Part of a small language model's weights: normalized queries and keys, 229M tokens.
MLP neurons of a small language model. Each row is named by its layer, matrix (up: input weights) and neuron, and shows model dimensions 0-191. Each number is 128 + 32 x the weight over its row's rms, rounded and kept within 0 to 255. Numbers have three digits each.
After each neuron's rows, "fires after" lists the tokens most often just before its 100 highest values on Wikipedia text that the model never trained on. A number after a token or word is its count.

L4.up655:134151122147147099125107114135069057127122087166147085140127177105100094168143140096185166122199133134113070119097057114191143195093119140122152124200086088148142108153154145128154149155049125132118119050059142150159146178124076114110153138113130167136141157219138120159130135151147087121143094107085167151144103112074081125111068155147133134140166165119156127161099110120162098116204085126103199125158133128081128080140085125113174124140093125088171098157156149128102133189180168111110108131136140160112128181132067140119172163124124118076087147127136075127113115122165102143
fires after: " B" 22, " O" 12, " b" 12, "ff" 8, " S" 8

L6.up443:135149173112149098099147102133148105068093140081166121145146166084163125093127152119136167149176120136107181119137155166151193138161155105133130109133106050118143071155156183142158130104122099083099095104130091130114074140163158103203176147063123096096203103132143104130126111120118145127129121150061159136169083075132088169093166067130105143114170126078099128106148155139179159067117151161118108164132126094159106161088163121116076133135162178208144142123126125158130057151131135123099149133107133094128151091136068181072115151154122048098159130112113135139165048131134117196
fires after: " b" 16, " B" 12, "el" 11, " (" 11, "ol" 10, "r" 9

L5.up194:095195192120121122109157106204127121126148100134142127109167111172152090179121136101104162062122114168117120151146171171121130160058144095163144198163155121148168079118108135122143092130158082130182083126042103107185113081074151149133122175090125151145164167069090106195140089114128134127187096125134100143201138142155154073120153120126126118194126156159141099126088133149060181123073124172104095150120127084141161091119112171170175145150145153105168138164082148083089122086112128078154129099164139101090112136097115171088129135096099088136088075138140115128144108165117142106
fires after: " C" 25, " c" 18, "an" 9, " f" 7, " W" 7

L10.up585:191165082125137139084137106218097147096041099088139121198146102168098171130117133125160113124118055170102136190143129117078130152146137187123175128111092100177087084106136111126089170126113126192158051105127051085079115141129159148144086120154172156145101125121149159093175135123105128123173145136132120162141119117135154131118135141156129126170114135155126145163118168104136165151112204107103090083136081155131101128163149217098111121131099153177101146118157123067118097082091137180125124097106190140095109161107131113155131117111108095085131131182148109116141106095051184097
fires after: "s" 15, "f" 9, "d" 9, "ad" 8, "pp" 5, "es" 5

L10.up286:102153127112124105153199132184169162103138083128084139084174138113153064113138137088155167160084119093156081169118125061089105111129148124144138124102158017096150176114153128088158183095154150098119170111078147098170123130135109108118124149125147151130124148135146213167105102132184158108113133112135091077077098137124101132157041085120090156150157195107210115128169084150151119136161144088164101113124160115112153111122141136095146113167134075150161143107140155108109096112108206108112179111161160125120123120152149144099167157138143138149113069153107178079121091097075112061
fires after: "e" 35, "s" 16, "c" 7, "a" 7, " T" 5

L6.up561:141147162173126136179114114122092145141089135142155066063046162122163133165176145106165126138131145070161082093117172167130160065156152178171146087160113086136142148097093103192156129137078138120131153094161085124122116172189113161130130095114113145142101160142140163169137151166099151129131089099172110124151117148139065141157128171132143194111082190165068149136068164119154124141110143098151082121126062132164093108113068104135130070129119072144160120105116121083175120165164136109154111052205130136192061084151166168137182122119125129131134132098097140152103145148139114151
fires after: " A" 14, " S" 12, " H" 9, "h" 8, "Z" 8, "s" 6

L13.up247:174105147139129174144236104149121113141115197163122117096150111133169146098159109153124084135101075087121043143147111096159199149089182138125067150086147069134105115097104098139132145120148133121134130125157054146117130134144133118167141091103114129108139123187116103149175131134108122168123111168128126065098166140162123171106173146101140162129111165097159145155110152210173053174150111096094143102184136144096118111162102170116150136146150077135123132108075117139146057107077116145121154107119140094137098143063166050128100188135115095092119153126151174079141177141125061135
fires after: "ro" 15, "es" 12, "us" 11, "om" 10, "m" 7, "v" 5

L6.up762:068124131103170184183099161123092158163164179108146142137173122144123207152180165116130085110156134152133124159212184072098143144123152067154126109106178103113127128093145100169128118137150108127118125142114142120114169106054181134124140118101078125126173140045098148146129142090109097163100082121133129162177127132108100110161105090147128078145124161142130125113079131139113129163162126182151160157098123100130140147089032127165126119155133094133133162143152067151105194134110170091129104105152151085091132152099090140099129096077103125117142150109145003123112035136109113129
fires after: " c" 13, "ed" 11, " " 10, " C" 9, "or" 8, " (" 7

L5.up8:168127073112150167122125085193151178136133090155147123096068176151199100169076071161141161151090105132082155110083154130077123175140077158106133128137124101167114100123183126081121143137169113069107069108098167126097095169102128055158092154144132107175166071102129098092088155085126091142147145071131143130127091103137091111049144107119151185116118105128104177067150162125202146128127154107075147092121116153059163158112195174106123164148126140131141106104095082083154130089137101193133171135140154126136124101130138103120086095136131152152146171194157118124141123135093112134
fires after: " st" 15, " r" 15, "il" 8, "u" 7, " R" 5, "or" 5

L9.up636:159180123073135124164115111112150148097120193197113140132142071169092082141109135140147119198138124118102177146118109121080131147175121134139114098097163099161093113185142132141162141131148103148125205136089118169100132203081098131135165171166072083089095132115164143164109172118178098136130137119208142151124132068129137187138131113190105172139155166116119121133108134121114180114120156077094152164060145123095063132170107173141173136099059105163153094119143143034078096068120150069138098114085100159125134089098086097140069132142141112157147114093132125121120129137138168110
fires after: "b" 26, "ub" 10, " p" 8, " cl" 7, "pp" 7

L10.up740:150127129123171191082132143125119122093121111135080147112069133125123098117157158133170114139156125129132065135108061140086147171106093067145119098108158148065132063085162116108168143074105104154120192160088134123118084192023100135119160129144192119170115092122137134095092152129148144155177118125159096152123174095112109144155178081197136138119098049135113193108158082060067179172176100130136135140154123128116113108110079139132129191104128145145163114134170170142149089147186131103123144188090136125081120120113115104149144164132130099190114170168141092089125108116098157133
fires after: "," 19, " pl" 17, "p" 7, "s," 7, " s" 7, " and" 6

L5.up520:135126073119106133173147157126077104121143169111142050067150196120149083087116138147159091175143132087162120105110171137142084083194153123164154157172159116164150137146125096146086143123125180109114125093173118137135082112179089122194113202148130139140111112114081118138111099162159157145136080161083121102115077171123144144078168106177137130083134143098154136149157120155060104161159172065159132104101145104094062136150130162187139092123111167140105122123143053167163098131096139106080136095116159121111094184066085134082169116101071053117117145130111126118160132187128129164
fires after: " b" 23, " r" 23, " B" 8, "B" 7, " d" 6, "c" 5

L5.up423:168151112159099093168109112127142133140129149098166152136118106168150039165151123061164127129147118166201133100151154106103153142112131115166079144124139094097142119098127168097106117090106129156130161121128092114147144134150148216092110104098122103114133116148137135145087082074126104115203089112106112148145099111151067128119109115213182093127151138104171200144115075034135144173110127162062141123109094122112158137127150100123156146170123153127163071089142127088189146089080132096147089048153151093120092143082129190109104169133100105122134186198156090190162110121123131140
fires after: "-" 16, " (" 14, "t" 10, "l" 6, " \"" 6, "r" 5

L4.up697:175153178122126182114159080058194168099132158102095152109144150138097052152113136124174116152120170072118125149135128130073128160136134112129149130053158120149113119120077103136178097120118144127232141176127080157206186082120064131155132078130172153084159108111122134163152153070153071148052124099135073157084094113137078130104111110134125133125153108092120117126138123094154186116116120121108140127090129171173114144126107127069128053153111144130119131216109050147126153122138180097148120117122120111116154140108148113110155109124125152098153129195176190165117119111147128128
fires after: "r" 31, " k" 14, " " 11, "ur" 7, " Ar" 5, " con" 5

L11.up742:213168113140130115098069088152168128117135065108128133104102127099159125121108167116112173156132160091234115133105103175110124158069120124168154136180110092120175103062134130171145138120202082147158138097145138111110121168124132176115122175125132136136101122106131121153046124125058161110165086119113140142172208074118165089125129153106097116082099126090146201151145192157132080134137172106122124085084153139154164115152102123163161129129135145091059154085156132154097203192092188090107117107123115126104173161125118140122096190116124123109111150128134124126123134090175090113
fires after: "at" 29, "it" 13, " t" 8, "i" 7, "ent" 7, "t" 6

L9.up556:084085107206051156090114128157115151094130127120083139155102131111171124123161179080083119115104077137149130140069075085112114097106094169202104147130136158149122169124122119117134164109086170117152087160086174163150183129112160126136127094129104130094135122099159091100140153075128120128124080131118178070095120122130077108137164125101160111147173133142131102105126116183140108079167076096149194068184080147132134151195174132071109083208161196147109143101118171161106069126091186123137107125143106127175127083061150129131132106129167137151123153139169195128124116164116105120
fires after: " m" 16, " M" 11, "b" 11, " t" 9, " b" 7, "u" 7

L6.up460:116139115094155109087076185133140143148083112160057116132187136065141137109157126136196100101189122148119103071115108171041143160150148148115140116154142117146152163106119087155186129053075155120156186079116179135134148135118102062146199104131164144133175074168125111149136138135108119123190114122178139153147117079118074170097119115090164139101101115142194135123180106146168157109126073158157122117133125095107046077167190145129108121122097119120112095172150080121127149120121156118093138101176108170164126086173087129104125125096084132131082160163115156156080136094172108147
fires after: " s" 20, "y" 9, "ep" 9, "ap" 8, "at" 6, " S" 6

L4.up664:096122108119120132150140093167098128125167124110156130129143186101125110132083059150080184119154120147138129128143178095068035130115105158082162145150158091118023124168129137101123129106160096147141098116162152108026170137116154177174163127125151178140108175130118128132132157072128160105194112163137177089084101113108060135111091182153132168069055112095131121122149095123172175152106082124093150083172135177121114173132123175154082098091110165116133125115129156164125129112115109131114175145160105150178139125124131113129122154146111147150086174105047203099142110121102099126
fires after: "o" 22, " Le" 11, " f" 8, " le" 8, "le" 6

L10.up634:149117113122134128054159086118156164088115129171146123210134106087123148136116108100076138069135108103138153179138136162118117115185135084101134139159153171077126131161114118143162109084128160154220130149164131140094112190091191162172133112143065142139060125182091075150143107057072138120149093141146142111168153121112116129160105127110171096179211135160079126114084135103147140169160170088111120106149128157141133121108127135117134095120154120202104119140119117122185185166095140140091226114109066161076098120137126075125120129084077118140105126156083113131151169105148111094
fires after: " s" 25, "g" 18, " g" 8, " f" 8, " d" 5, " st" 5

L8.up44:121107138156124100183133177078125119136200134073108097082072146167080101096107069140112097122118097159143134128131068098138143131132150158109184120120122111119094101154159077176168120102120125121129125096095122148168114192075168153155168122165163140157142151160088081141095164113152155076149087147171101144168122164119093100077098166119162170123120134076065188128081169122141159074183108132121139146112144128145153133188122102096096076138089168096157147183114186195075130080156194063101102121137088156148133146132140139159159100131104165134136102142150079084133080098086081135
fires after: " \"" 14, "-" 13, " re" 12, " " 11, "im" 5

L13.up297:125112150150069166167111125135097105098139131088108121123125160137132196142136188130085152138089151082141131147127130145087184113163102130102114117163158118111117108089144091160093156100080136097087093167107069111153135096122159154146185137136106099090142111150210147143149138106129222123095103126118086121125078093171086141111071174116161120114140151109174119155088075113095124153158115137137112152079111164139115118171162098121170130123080108144099114084176218091116169130141122130161116154157096112210091109133068096128217076144087092143143133141106114157114130086148241141
fires after: "en" 20, " (" 12, "f" 10, "\n" 7, " an" 5, "1" 4

L8.up756:129144188113171094148081131074113108127126121152109084041167118076060079138105193170160146119088115143137169133177169135061140173127165126117106092069194140138168118110133140166161136153106155136148140110133170102140124138117133102117140075083142119162128049123055139119075104109117147125141085163101105144119129158162093177116138122122121162106161197118124116150123131153122147156146165120121143105137148122141093123107137115120062155124092172094083179122202138115122101096108170053077125106133165117106100084140095119137081069141118142137060117139175190189146174070166115100
fires after: " al" 21, " s" 9, "l" 7, " (" 6, " S" 6, " G" 5

L9.up20:137093074146143080131147111184075136115136134149189119153125163144167158129140117122154174163143140136089054134084140135091110171134164130144180174168179100142120117108145134159097143100147174120140111084088096105124118113142155115145146187151070074176122094088103140156147092087107114160164194149083142226187107165119095128128126062079165166088136134143142133112150108140098105145160148109123117152095099119131117147167077096154119058119121137138140143101140166116226174126164092152139160103110161086141135179113164134137102111147118153113081096039117081138050078136135119087
fires after: "nd" 37, " d" 24, " c" 7, " an" 6, "P" 5

L10.up182:093114080146049120114195152110088136124180085104106144126112142122155062150227127107094095118125117074112149136147147137146107118117164115111107105105151085087127135191200128142121079171127161147120151173138187077168093189144139157122135131120098127144111162147148152107119116102211090090152136130089157070149116131149098138148164125148159086184147123142107071146145139111090152170134143155160087136132131125106089133085172131174200139162164127122027081128141134092154128107151091193123070150112097101138137121089129166157152085099159106162117147091147072049134112145133115119
fires after: "i" 20, "ur" 17, " F" 9, "l" 4, "u" 4

L4.up742:114136133136135097152071112139161100113140148149110136112138144115124123133112135127148104175111107051127145078086181081139094096176143135072159120216183063118106133165176129126084154098137082120107130098048160117137112205149098090089115188130108145149121092099159098165122162092156125111143127124097135122152100168161115103109197139144115099170129132144117220108155149078160092125083124128092170106105156111144162127176168133128123154140128114149088081142131123174197163151130170182152074130173153057055146092132090103133155130125063128174115169169161098089137184149119144122
fires after: " st" 24, "ar" 16, "u" 9, "le" 7, " h" 7, " " 6

L9.up530:126172161146127135136124157131074177049142106138171127122165082037133100106150100087110134087070115136156087136186098136156142081078091132094193144084129100114213118152150110177135132171135079082117128125094066102073114143174174123133155133108074130182138068090147166139097131130148171127139102143149119180134111125126143128086135045140165128093080129141145111149098185109105118104127144115156086129151175100160104163155135159081115132127091159152158121159154118080162084154149129180116126140128129200127108128176113149112134150160170066150176091164136080098146090100145180159
fires after: "e" 18, "an" 12, "l" 11, "u" 9, "ro" 8, " l" 7

L9.up566:133117112130135168127194168067074110101166142109184141156147152122110182099150134166145109097113115122131163104088139155120124137072141174122064158115109102115163092125175097085131117092143058135092162156128103133168122106168178128121109106091102128097135169107115148150136105070076119156065112115142122137135104150144101138185075127134189118149130153105168111081159125172129128135138170138134159175031111130105096106203127111162162101138129159176123117092158133102116168111102160181062099099142155087210171115087194125148150070096105086063169158157142102134074086110156127109
fires after: " c" 16, " v" 15, "ic" 13, " C" 11, "t" 9

L5.up224:185137101159144144163131103137131125109122128083120126125112102163114124056110082091111169209151089154149127060177161073122099119128146094125107125193187153179062162173117069132139140117123102128142135093132109127069120127108085132109097093096127082202187202130142103069147200128065105143112113194107125125141124118129134069074100110154080115189165098084134120180128085141127156159152131138202157116137155159145117191167112192119126089129075155091131166105122142141132120111125100120171157144128158154138156100142132117135144161091122074114112126126126147055154104108069140132
fires after: " Le" 29, " le" 14, "ver" 13, " re" 12, "ep" 10, "p" 8

L9.up138:112099119131170084136120153112122089069100101184114142142192150099148113096185122110094149101076132101127098102109164126116094127141147108123080098159184162138108101146074121129071130120146184135089075148173110141091109162115129120162091152100125154125139102131091141189131110098111156141098170129127110217131192127166087200146136133109178132091160131102056144129101084078167134099166121073168135106063134188138080147073162119138116152146101146191182159150129114169188193112140116185075147114113119093119111151135125112118180135093085159126103156100148150146120148095056137068
fires after: " R" 29, " d" 19, " s" 13, " r" 10, " St" 8, " " 8

L9.up359:137100135174137100062119097150099129160063109149120094125152113162110143159119140095176066103193058105146065164135103161122128124128104108084109028137158057121104118151169132159127153111123108110127121139136104130124096138159152097157105130126132079146132143192183121091161087139074142213119093160064064147110145078104128090140104102135149156133156146148165118183121102135120095156142209156146167117165129102152083131117103148138093141102081164095143174087155148168083123129085152131132114133133164127144112114064185137091162181176102098076123169145167193169138154109109141091
fires after: "d" 52, "v" 11, "es" 7, "s" 5, "ad" 5

L10.up576:095133180159135119128150116118119144117092164139198149141152133101118060184125162128179119112158144060120123189159146167104173064129126147058174137114149114144115065100066186098166101126153137114109122216135096119116118110152135098117180108115141101170112145130097151128115103143104116139116099146119108109137077072057126113079105161112075132059121147149125151154133127108207145125100152191173188147114120136188084089143141094121095165145131106133146061227115117082119162149160145093110171082133194059127143121116100149122096093136120136158152188125106147118136141128108119152
fires after: ":" 21, "en" 16, "er" 11, "f" 9, " on" 6, " f" 5

L6.up7:053133113118108063167137130105116121157104074126159055126090133129214125160098120197164133089131123111129081138066162179109069189154131099167112156141139136154095160173141120128129116116149135147117163126143126130070127171145168062124107109129125154148110068162139163113223107174122145113107188149130166124140075147147101165124114092113104173123098142149194105195104143159108107138178100152174130097128081157095167103155112143192132098141160148140164056124129137106216134102108149072111119144083153120134149132140141140076158105095118104116128080106075098148150104187110113144
fires after: " d" 31, " " 17, " D" 7, " c" 7, " re" 6, " m" 5

L5.up433:161061130144111134160156159129141137156070092150130121184094142112145114155134113114130190141094090074099133164077182094127098150087136139060132153126148104148156152163136103102091124114185151146171095104167098173136113140147159128131166112109105186145100098127163128138136119133114109145078169169105057180144113163164104143132086126097180145159101110151158136152047128091097132158167112166170156124122177123118106076161058102154158108115182176108141160111099120117175223108181144113125159087138086106184045121156116128103127102107076115164143137101156085094153207088127151101
fires after: " A" 22, " " 13, " U" 10, " D" 8, " St" 7, " V" 6

L8.up208:164095062122123108125101170073220089078111090124149123118190138138102119140122162165091170121122123145156073146089098145139067084187119180145094121153196127125071135161177120165119142154179118113082156088154127202128120105137119069102146105140136130145125097110147122144085165123115125152151097096124163127112211139130098126132162107171156177162155128149144074128144096132107089117119159060137105170155154131104095143092144104217156077157144109153178052090125114106153116151057173143175097120164121130091106110155163103099097137098091060108124129130114110083099117159135093140
fires after: " st" 17, "u" 10, " to" 9, " G" 7, "i" 6, " T" 4

L9.up201:147182135152099147103139148111100130055090132100152133124136136154129091120033137079164135133146131087160075116162143119118113119139131141141083147138096077068186146110194177149149152148145126106168107083113161119098098133132133131059161120119092128160120135088107183121119172194091170101144087071058167096135194128104087149178184103103120108143123151124147142158157182061143139167159083180145133081112148138170151120198105119091127119092155158157108173146094102140147135146119137084097166166068070127042107165133120089108128120127115160103149120119125176194091127149096120111
fires after: "i" 27, "at" 10, "in" 9, "ct" 6, " se" 6, "n" 5

L12.up294:162107210188079212188117111113090146123182185111138161114165161082153099132138199141158104142124140125098116126102142132101131153106191105091102106115201025134120063149102123156128107096109139094151114115155082166138161081155119148099144075053130152168145124146130116154123123124111148149056107117132117130075123098059113119124117122143076088101160113149204094113164127125140109165152110077187149162136134083152104120155184077139151142153110164118128121135152137098179177120160149093128126129100088148145132169147074129080140153121095086108144065147117146099091123142079146117
fires after: "f" 16, "v" 14, " f" 8, "m" 7, "en" 7, "ff" 7

L10.up261:120131116173162052130137138082151104119119045165137097142119097118059130131103082110077129106083143151136167113156148157140099122113148132124127134103106140123139143179145207179135109175181135081130181136078152095188115210079066118142177101071103086109128122105099133110111132097155149142159185131125115162132088154150138122120137123107132117098168094157079100134139149104140150184121129134146035168110143218153169117128165128151105147119114173135124081096123087088166149121172126131113081148075195089152163094099155120143142160159109057204112147128123116100098083124143096149
fires after: "u" 28, " R" 13, "ur" 13, " ar" 8, "," 8, "art" 4

L13.up760:095150123121112125127166131064147132093068162185098171142119122125106109145136158187122100088157188166148127097077153103100132105098114160096147086058141137109104093111174126138131106130160137138166192120126146106183110135118173165162176148121119109087190146175166165098134176126084145185129117112154181121191154148138121138130116087096169139094143141141119113098079118099174139152108131100148153092093129029133071188105093142167108134098105088131105089091223160076177115083113147096100167140152143092062176135087130087154125091100093175130164075115131102113104142129112098118
fires after: " p" 39, " s" 9, " cl" 7, "," 5, " a" 5

L4.up586:181148165137071159125142117100121214101144109158076122166143215128129110118108096124167112132136137153094083151124081183176098128144140120113120135094112136170146125120136150144133096115106103134118120117140088127118168136126135128145137153079071180136107172127186157195116088124095124099076090117115112159140103100159104173191107092077144112083116091109111157074163122127061195127095190182100190175121113135114147185131149140188115050090161102144117166168087132135120151106091127148109052113173156109152060120107110197138140110150129147156160127107139185138127122064137156084
fires after: " A" 29, " B" 20, " G" 9, " M" 8, " H" 7, " J" 6

L12.up330:098171084163123110113133193097122149124176152094204149117110114094074114164124121129146069112139085108101113171100146143117093119116091130172152185159141128133065159116184100120119154149141128119115126111043151117159159131110151135145154105171100111157134057064170066121102128090095143133131085131177172170174093128136105106118114135129144100083087140148184064163143144089141098178126098065113120079174120130089119163171130133102168109093154178154111077144118158173164084116158167093155073089118177175185163115144133103068100130144159081107138120099170087141188117128112145176
fires after: "u" 28, "b" 12, " un" 6, "l" 6, "," 5

L8.up595:116161141127126118082130190197116115099097168173128159114156159170165077081168118161154085123154101151132094149094092138094129089108105138143119114171050097145214130110152100144140170162100146101089154140113172132070121151128120098121142181109100153085116163106121158181098151073111143062149141146112102118195131209159100122127074091087094123148165155140131141163101093112172086100150138068171138143076166141161124150142137055164149120083146121159172135114062089142150087120114069072132131160099128127146081147157181156144130156118084115163137137133118179160129105055108132100
fires after: " M" 21, "s" 20, " as" 14, "a" 8, " J" 7, " A" 6

L11.up330:127193117103086217098148123140120124116135149143185136110105147158162127150131172112099147105137144104059151123116192140175041157140142076121121123081102109105162137086149077107107152089061136077123119087135109176159118135174145112127098213140172139107148117118118113079127187112130133184128084094164168084119102084136126158164100093153170086118135130172094108173092120188158129162130166152124202133121128138146085180106090152164138163135123118190105109132158141085169095120117191158086124086167157106140119109114086164162050067134133156103119118147124077142147104129128128074
fires after: "c" 46, " C" 10, " c" 9, " P" 8, "s" 5, " p" 4

L6.up239:130144162150117078154117107164101131053119148175151128060171210106144090140090143114171075102184141120191104134111104147173109101151117085151144130151110147152149098176132135151158107135098133152119165127127142185150164160141138112179175183064133167111125150171181101176099098084112126178140076109120139117119110113126092107115105076075096095119106094122143098156104095146090171104121151107099151058147129081175116173113175113132157077094144125146127058075099146143129098065138135149169121141120165072149150145076118149111153142128112027130162093158137197099135135152097096160
fires after: " B" 31, " b" 19, " M" 12, "ro" 11, " m" 10, "B" 5

L6.up242:126094093158177088141140138077107076116081140131114151116114119169150128138201068136123132138119088070157138115127123141110136136166141112113098110139162211133157137117073097136142194125125117150151091156119133134123131106148153103147135102044131068173192115113161095143057119110127134056108144091140154144190085111156129117112153051104137133100159100120141177170093112097080134086136177180143123177119113154124135105093134132125194144132158126154099144151130144221148127142106132160167124177199156130067133121143144098087116161113115106133148059091156173189137104099053119070
fires after: " " 23, " b" 23, " the" 11, " d" 9, " D" 5, "ain" 5

L6.up568:183123182181149105166098179141121109157122174121102163159116138151156132174147145088124113179141161144140075166102093117105106187146093181107101127169105147047112159132159187097111116104149121153141208161067142120125082159042109107135167054137134148055118127141114099111113163111102167126067112148127068181161103082142142145135216180061130149068140111149107114126119146087165065152179127124122165158116096142107150131111112152128121105167166128084124118144137117079106147122130144135144117157152130163150118088169133107132117117123109137130098124113155147166135135036063121077
fires after: " be" 19, "g" 12, "t" 9, " I" 6, " to" 5, " not" 5

L12.up18:082200156136138103169129136126127152125124082144147102164111172145133110166137159138107093195068115120082090140115109086126131114094154134171104070057220176102122108085205162080172166140103136144150198166131159094116093193144117118106156140111132135047139136107151132166157145120101148108140169132144031124131182114171139162097165096138150101090134152157118130040102135095127116119179161132125157115086112120104131128104119095166165118160121163094133137145138106092108082126140186106118129108154128120076101113108096098107220151125126088085128105121142146100118092172086183108
fires after: " p" 21, "ri" 14, "p" 13, " st" 6, " s" 4

L4.up400:143149167106155144125143145111140110112106164151156076097148182104139137127150116174135136184165070098141117158159104187142130134078138083071078154109157059118151092156091109197138108135104080064139105142155103100144133138146112116186208100092179132074135107108164147124142113083111126099154146104077125118157125182188142127130080104150182116121100109095084140090147158149137119128102142110117150078148137135130048122100049149131169110110077104137146118169077136115120092156155254094148089099148132130153089148136128146146144089147133165092121082157154122197111142130152056135
fires after: " B" 28, " " 18, " C" 13, "r" 8, " S" 6, " R" 5

L5.up277:119175178144167138064133175096132107088129114137157115115098163136125125127149172114155133163177094133112088115156151082090124157156117075133064119162108117156123140169079154132134135153124117122143106067064072066084153120114171115123138163119082121124146134083105168131119118079182126164128112087129115146186094105177094165140145117138170082165133141168154092128137120129203187128177166195144081160066105124089113119101092107133102098137060118108186069104167123138095088128135178071118144106128151123104128131156156152188170085112106113138141143123114057152029144143129193105
fires after: "-" 26, " (" 25, " Un" 10, "/" 8, "–" 7

L12.up208:142174106153155159139123124129146114150119142138193154095112138146115133152140117180099168088135067093065112127176089131111101135149119099120147091102167144149143127084152105142156102138175151110057124179115104107147096145178084110055098105094131118141094143097179137133164158205135146161157138168150143133159090120143119225094110100177153154116173090192150078083129092193177153131129112148171163090098099079079075188126060153081157107168106127147085101108102121132104144149072151154147122142057133086078123105144089194176115135146147099103124070119107124119125117131124089106
fires after: "er" 18, " g" 16, " G" 15, "os" 5, "s" 5, " P" 4

L5.up543:134128189155117109152095161115104147111105133105068126132062109146118132143155073098135180082115083093132086133128122140136134201156134036153130153134147073106103139107143130087181126090118043144154139079109052130168165185136174185178179119121146101083081135035078131166153104094218149108158080098154149129094098161151076124133123133146142140129112119125131153155111111096176123167114117100102152155110120108107106100106108143108135097100116145109160110142146165146149142094097191093167182138149077114148121138146164118116200150159097152100129178103125048124081114121121149146
fires after: " p" 27, " (" 17, " " 15, "-" 13, " P" 8, " \"" 6

L5.up615:138060090191142117141153147091106119135112110096167084136138114147090123182174149109058134156127130128150100191098139131093121155160116203154181124080188127101094107087101101174080132207149168128127096086100123162110122082135152168109127172080099124111127133122110159158119131135178091192178082111067107104127186148124136131175196134186143116118148114110102149117123079120136137099177160151070157122187183127106114064124133103135104104185088081055107119129166102100117091130085129156140155144121138137162091088111134178165122110115185163097142105132141074102084130084102105148
fires after: "u" 34, " de" 10, "as" 7, "i" 6, "at" 5

L4.up41:140216116076118141140142131124130068134101174082142064179138176143130153104076096171167113106122114062105107089134102135165136108133156118146161105123144074150162132076102171195189137111140135095166156157093101089106090154118066109196155153134110101133163100166088154133129139120157113090102082147123125134127147143114144132135092114147145121093138086091087156146110101219135126149198082098088196109118182161082126151160100165161078129099109129124138156205068173129094116157123096132102143059140126205154150112125137142182113138161100151101134139082184121141134099131103093142
fires after: " G" 36, " S" 10, " C" 9, " c" 6, " g" 5

L8.up112:095170100119134126107124112161109194178095162121087138132129131152110087128145135146171091154109109102205141098132180101109116098155105068122116115165117117092107182117162084106159117086171142168132114099146091096136050198127149118112118139147129049077099159174164173130116090155118110107127054108143125177115092155076104164108104124119127168208045158127161155144092115123130146210067189117106114183139155119140064128169122189134142113148098150139142117092148135087111172110142144135178169167129113163131163136112157070148132146109118162086063150110103079113124124119086154097
fires after: " s" 17, "-" 12, "l" 10, " p" 10, "j" 7, " S" 5

L6.up711:135137183126114125218157095139079129141127114100148146123145103141085086138130153130132147097145116061200131136127131128122145112167114132176094149125064126157108158141125144119126127151122142163134135150142089155154079149141097170087174104131106132142097138095062172124135039105130148132091105104079069168198053072091122122167164158211179122120159092156078094176063119089097144089163125164100115187109144165174153180105088133199146119140126137164190153116111124132167094105103146094185122108130059108165115119149083118155128141120111143178140149121132102147066090105109122124
fires after: " n" 38, " be" 17, " " 9, " g" 7

L10.up303:098167125105136105147120070100170146084114195145143186127086142079189130119106105168188169157173053161100106103167144098156182106119129187073143105089124107135116114152086159084127134122163139096096144152097136109166141105167182115200121113149054138140191111140177123121107079103070176178092139157091150139178054150141118127100136104193116096164142150071113119095131098072133140157110148135116134130090162155161108134085114095098125078137104122161110153138122101110132166087137128091095172155132166098125136149168155131093161122110072088138112164064127113147084100146186175139
fires after: "m" 14, "r" 12, "le" 12, " k" 8, "b" 8, " B" 7

L5.up657:086209061128131144093138106148121128114096136114108189113113189123121140128167146059126131129103137088146075124152135110092110157139132151138167134113123104087141139160103151157158124161149182091145157125099175192098124125129187163116185115103160086113164126131120162154000148109079094107098134101187047135106112080133119118155115092174163135137162147165132051201142114174097121148169154152135092146143137099158141118145051090119168118151150144189167158085126148109131136099103162104135195158140103130079106128109106121108154106097192114144111133112126070162152087137101168146
fires after: " Un" 32, "e" 11, " T" 7, "d" 7, " de" 5, " w" 4

L6.up484:131172192073139143161125134104121131159129121084132148145049135106140154167173153125151130147125121151106097120090171122100123120145080152138124037144124153109146098072069176144083114158105123077147140134149100136129111094115121103116170107106116159121157130120165093113165133136088141107175147174132187166231138116141080106195217162072079115121156184123113122112143144112126114119146105142102130098068095167136100145120128110161113127125141180110142153114192110151136153147144143114172120166117189110137094131158059084133194080099119097177123162083052099159132150061153070123
fires after: " be" 32, "m" 8, " with" 7, " of" 7, "t" 5, "h" 5

L9.up717:136193143105215145181141112137154052147085162098073103109141172152169139170159139122167120159059122101130091112089091101170149103159166139132147136108122132096134120127142065134171146135138127090092107060079133095185132170111129177131146151121146141140159136156130099139144092130148113126117129134119121116075101077067119176167112153160096131136086065199099168210125172148142145111155066130163160136162144104162146161131050127169157079151095062126175130097102117135140102133117115146162088122081123158198083079084089182097134139126108107117088139087110119131142113139125076152
fires after: " w" 21, "pp" 9, "s" 8, " b" 7, " S" 7, " s" 6

L11.up221:108141149125189079114154113067090138143173060095126103142150163101138133109194142132124088109072094157133137136170158101122138152093136120081139149089132083132084137135108164074090132140138158154131103181154122097133083200192076145141154148081140152116193104089109110173157120096112146167100121103102162073086176094154186130126147110171150078122097151111153087162101100100140045098130142083188142153123163192123157155121161116133175103098103102144166131139178076151122132144113100096121136104058180128111117140146100122123152133044155098189109160104179130143163081172128115096
fires after: " " 23, "om" 16, "p" 12, " U" 6, " d" 4, " o" 4